config = dict(
    num_hidden_layers=13,
    hidden_size=192,
    num_attention_heads=6,
    num_key_value_heads=3,
    head_dim=32,
    intermediate_size=640,
    vocab_size=6013,
    hidden_act='swiglu',
    norm='layernorm',
    norm_place='pre',
    norm_eps=1e-05,
    positions='learned+rope',
    rope_theta=10000.0,
    rope_fraction=0.75,
    qk_norm=False,
    attn_scale=0.177,
    bias='qkv',
    tie_word_embeddings=True,
    parallel_block=False,
    init='uniform',
    init_std_qkv=0.0354,
    init_std_o=0.00693,
    init_std_up=0.0354,
    init_std_down=0.0038,
    optimizer='muon_variant',
    learning_rate=0.0169,
    lr_mult_o=0.673,
    lr_mult_up=1.04,
    beta1=0.95,
    lr_head=0.00649,
    max_grad_norm=1.0,
    warmup_steps=200,
    schedule='wsd',
    decay_fraction=0.561,
    decay_shape='cos',
    final_lr_fraction=0.1,
    batch_tokens=32768,
    max_seq_len=128,
    doc_mask=True,
    train_tokens=261000000,
    max_steps=7966,
    dataset='wikipedia_en',
)
MLP neurons of a small language model. Each row is named by its layer, matrix (down: output weights) and neuron, and shows model dimensions 0-191. Each number is 128 + 24 x the weight over its row's rms, rounded and kept within 0 to 255. Numbers have three digits each. A neuron's up and down rows have the sign that makes its largest values positive.
A block is one neuron, or neurons of one layer that tend to fire together. Before each block is what it responds to, as a language model described it from the Wikipedia text at the highest values.

Description: Clause-opening subordinators. Completes words that open a new clause or sentence, mostly subordinators and connectives, often split tokens: Th-ough, I-f, Un-til, B-oth, while, When.
L7.down20:127129101084110133163123124116145101161106145102120103078155130148107162124135122094112133178105108153153116141092148128141154143091157113120130120118098145152088122128109124093130129141142133136125136149116149152099149134117105125105164108147143127104130127169120137107150157117151129131120095121098097114113108068115134146119117150152148096137142129116161099132104114159164116098137113100107110180137132140142127105109185151135175140138112110139045148119172121113127078137149113125107126156129119210106158215115136138104116111099155165132145142138100118139107157128135159115
L7.down195:166139130139098137132138122135141151108085081146131112114116122141133171104139119133139101127166128116109127139152107146130155115090153150160124129117073166154125103140138143101101148135117085085176109132093183149113142106145145115106136136131118124114127149114127165108090173081141094100145156129099121111160131142066119099139132139129148136149116117129119110129119106185121144144079158091132119120122154151145116160172097133141155118168152109113124093145129089131150165135128096091151171169106137161141110105148078152160096113120083146104136091109157118144094144149122136157
L7.down354:151111148126088168120111099123119118108124128078103148100108155121117134142173119134106124139163069122143173113132138123134113110109176160120133100126107107099107123133134168117164100144127151149115137133112131179149134156109090095172177100164120179132127160128118148129106139141075142127138131128133089085104133130128096134155140132142148140106093124145118109130145153144171110152080127131132119103134134104131120145149176116105127113153116124100120068149096077098138116189125151138124150153109133114116160127171135144104136126118135116092084166108148132085178151140112134084
L7.down619:120195120086113113095091126104144143129108132083142139146129149140109099100150146157150141143171091145082127184146083158117115128064162086109160151118125113132131106144123126163139121091098127099145117134157162130120131081127125152136125148135151127105136158115130141136131142096153095093139101156094161128118148143142141090127199143164099114107148112164115156170137139126126107118127130078122139119128144107161151155122162145072139134160169109099142106140134131097157130140087137106157152162129133140129129151128112133087090135135099156127108118105130102150096122106119100138

Description: Prepositions and clause connectives. Fires on prepositions and connectives that start a phrase: mainly "by" (finals by surface, built by, win by), also "as a", "out", and "after/when/while/with", often sentence-initial.
L4.down69:088110142097168139140163103152145177125138153120130092096084096147120097117118106125168145163117086137134192142114110153135081124112130135115129105139087176142138159131122129151097142167107124124076122128176151119133091137111116120129136110083095128140087129131134117100123130118132113082146143140101165106129134116137116171140101144165082103101114125138103128093155122092112133126093126087163122155130071104112158161133165112124152170117174111140125106096145133133137142147088092135153091159125184180128145141146134140133146157100126118114136110132141152136131131138113116142
L4.down142:116094111101132108145102096120115116155133136091159138131173139138099154164117148141142095134111133120146101140086159141124082125116146151116135171111162146129110136137146163148199071105154119084159142106101122151109069103125115156102119107153132109147130156101128141155136153147134171151128145138146133163095144099158144099133090138102149116149174118171128170132161108174139089136134129117086156127123143128110128121128142111154108122119106108150114087155098113150113085106113149109130112104122085143167135127132125115109079103100123125129139110104093169164113145087150162147
L4.down255:144145108089122141115164110121117173146113140137117127100110121119122153114105121126143113167185140158096153153148124130140149107105145131158111140101128112110128097158157123133106141170112139150130111124131150099133144121159126125151124078139124076102120167155173119129139138123102153139169119101119120113122107081121148141120146140157109114113126093127049140137148110090117102140083112092095119166188160167099121128099150138101164118142107127129139104087121092119171105168138117130158160116095137186158090132084139107143143101137136154101164108124132136151119174098126157141
L4.down283:142120099100131158092098150159129090150092139137158139156101142106086171125121166110117108104125135144132183105088150191162135160123123127078141134143095088120133128131135115119139143166157129103116142153113108139071164123115148130123165129085167159149117140137124151162123144116093141127122127120117139133114132148115137131175107124155120141106106145174076124105104117170121129107142127132138131139109101170141114167089132087082114134169107086157096090091092077128122165144118115147144104158105101112136107156123121136135145104137143108102181154125156110121115143124131158118

Description: Clause-opening subordinators. Subordinating conjunctions starting a clause, mostly sentence-initially, such as Because, While, When, Since, As; also the word piece "eel" in feel.
L6.down363:109160129125134137122115128147133111158136141139141120127148127122164104109163179149145157132132108133075167133132150122133180087138100099124102144078137097149144104140105134097123122135104145143123135145119125137157131103142109129072089125102131122119120174138156114111118165110108110106141074132132150083167139105095147128109104180113120137142160127126163091084088141145121133140112155113105107097098151138123129103192119124158158085167130114150174143091141144095175150129124139111139175173108150137104147111156133125132141089121131166113138094136142108149127116080084101153

Description: Section and sentence ends. Closing == or === of Wikipedia section headings, such as == Early life ==, and sentence-final periods, especially a lead's first sentence.
L6.down263:121122147119148124138123124123102125098138107100116105121111114136154132115142143143169165115176110127135189138122115093085152154130125111112136125144125102161128111135118099149095150119135156127144148130136159117125112142107121115111137154146121134119139120134127122132108116082124118139132149126105177118158103148121130115125151159129115122114117149135161152099116129160122101156147107091118126130139142109141107098138140102094130104126110128148134074137115147098113108121122109086124175076118084255106131097110161130111144113113137150156161141110165127146217148139076098136

Description: Section and quote boundaries. Opening === or ==== subsection heading markers after a blank line, plus closing quotation marks and line breaks that end a quoted passage or paragraph.
L7.down340:117098118144123110109103130119140100134097118140117129147126139161185117108136124131170119102177138098133202136133155111106125085148104147126104106112126146108116118131114150178155146133186110071130117148101124181115086133116149114105172143114146154118152140102129112151171103125106138126150131099096135144121143107128119138150170144135094127153098122106151149166125147085127101119138131090143137146127101102123160119141120132138123097108137139135127093147107101134137133131075101147085151105103135224093089138125155136150134097127134119110113116128133183120184119141147140107
L7.down464:166115138134153099094116122121117108097127115157101098138121174098120109133130116131129079087123148186112092106149129149108143152145125132110089124116148122125125144151146111123155115076185101109126119150116138119102119159159146125130127122101118101140108102142121098122117141106156153127128134144114121135156108109154188093095135127165144166149136151173126154118181082154105110123101154130114162145094148132167108098129125131116111119152141130135146148153112168137151075091144159145133105136183117076111147164138084123145119167102156110110110106107114112141128191128149083115
L7.down470:120161086142136120093128113137171123124086108119130152087143122150130100108097173100124130163145096141143153130164163147135150155151126132131140117126107162120122076150090139127123107119115131090122129116103126155110117168114150129153137147142172142090159152117106176079170105102103137139138151144096110141119115118091072147146171116117112110100135127114095118141130158168119135116152146114166122129087136153122122147117142150137098115137142098168092089091122139101080160123121117106094133072153176154144157118164130101165106103153155123128110128124175104144114166109142153107
L7.down627:141143164124128141095135115114128163132123142153144141096095096151112124140148136160127123181151139108123166144129154109106146119095135116105122100136094093155157157134132119149105129077094156148134113154125166136124119147108114112078160146118096148123107125115159179121142114137123103102129116122083121121156164101129113111125131137173124095093142171119144117136099147130143109163179124055121132171123142081132114119145167148087134114110136092174102089089101127141111116144087102094163161096146127168088184121142143111127142169111138140114104114110169134148155149117117127130

Description: Post-entity transition points. Tokens right after a named subject or data entry that start its description, such as "(Note", paragraph breaks before "Population", or "became", "was a".
L6.down287:181123134138129108144115139159119113167123155109112140120115112123119171093118149137089117113128141143177113171142099105106161144155160155100174118095122107143111124135197109104147165142074120150140138140143092153146169112143145122110087119127085159124112113124112151108118142149096150172141160144114100118109128127111122167161090142122103136127110115131153110133074099139139138166098153161131099118104131140111078139149090150120117092136124102145150119156160114112107127113139126147170154106123123159110092137149089153111077112148101111117110102140160128172181114117119089127

Description: "he" fragments, auxiliaries. Mainly the letters "he" as a word piece (s-he, w-he-ther, re-he-arsal) or as a pronoun, plus auxiliaries have/had and sentence-ending periods or paragraph breaks in biographies.
L4.down352:110094140143085131134109157131142115132121113117087139157153134145135161116095152133167121132105123135125149141157086159114141119133143112133122093146138120100145083126113084117150150128128089138129120164157084094174093123117131147153155135140134079147133164157122141175124129124155103120136125109125146128130103197131056109128082167132130121112126147159108127110092132060088147149146142136117139136117108141085091109157102074122137163098155143127144126143119136143128138149104131137096097119100130160138186132102149105127142153108176101157123185122117118113139099114149160139
L4.down493:118135174157118131106143159136142067131148128075095134091131116142159095125128107099181174165143123128146143154149131132141134124066110139128128119184133138108123154107131126158145132168139125117116151126102159095133144109152155097139133113143127103152145128103093095137159109153106105083121164092150141131113148124173142124130121142189139099125106139140116166141102133153173122113113121078075127102117112155107109148074117150102095143099141113131156148142140118140128098088158111128193113136140103163135118116112130127146142146148125148096140152081140127107099118074123113125
L4.down552:099139121107182133124110141149126119126157097143090128105169112149114169123093102115127124126147147075137181131103137105127104146139129125109118137143093062135109097119141133116122127127119112166078136112128131164134161149160122101111143184143165135115105108134167064142140148138150116102068102141117153097148129183153156131128113189082130128099128126119140144114121164144096114121136141126122139091148164138093090148153170139095138122120117115109135078159109147121132138172102121131125133099105126186119107117146111085161142120137133153143158109150126144122160146115104128108
L4.down567:158167124134151177142153159067105161106134132163126112099151117178100134117158092140168078135135123116132143121140124105153121150105086148111129112131182138116104143118155145109141124164129137106092104142119107112123136102094125134129132104127105121149147153090131098134104082106076133147124137135110125128134155170124136134115117154094148181123130128171086112136133123116109144120142105137127139111125144134120136100099225140140128132073116141105115157130128113077125112136148124163146170129112098177146143122127106109122180154160104157128115156086112126114104135164100136104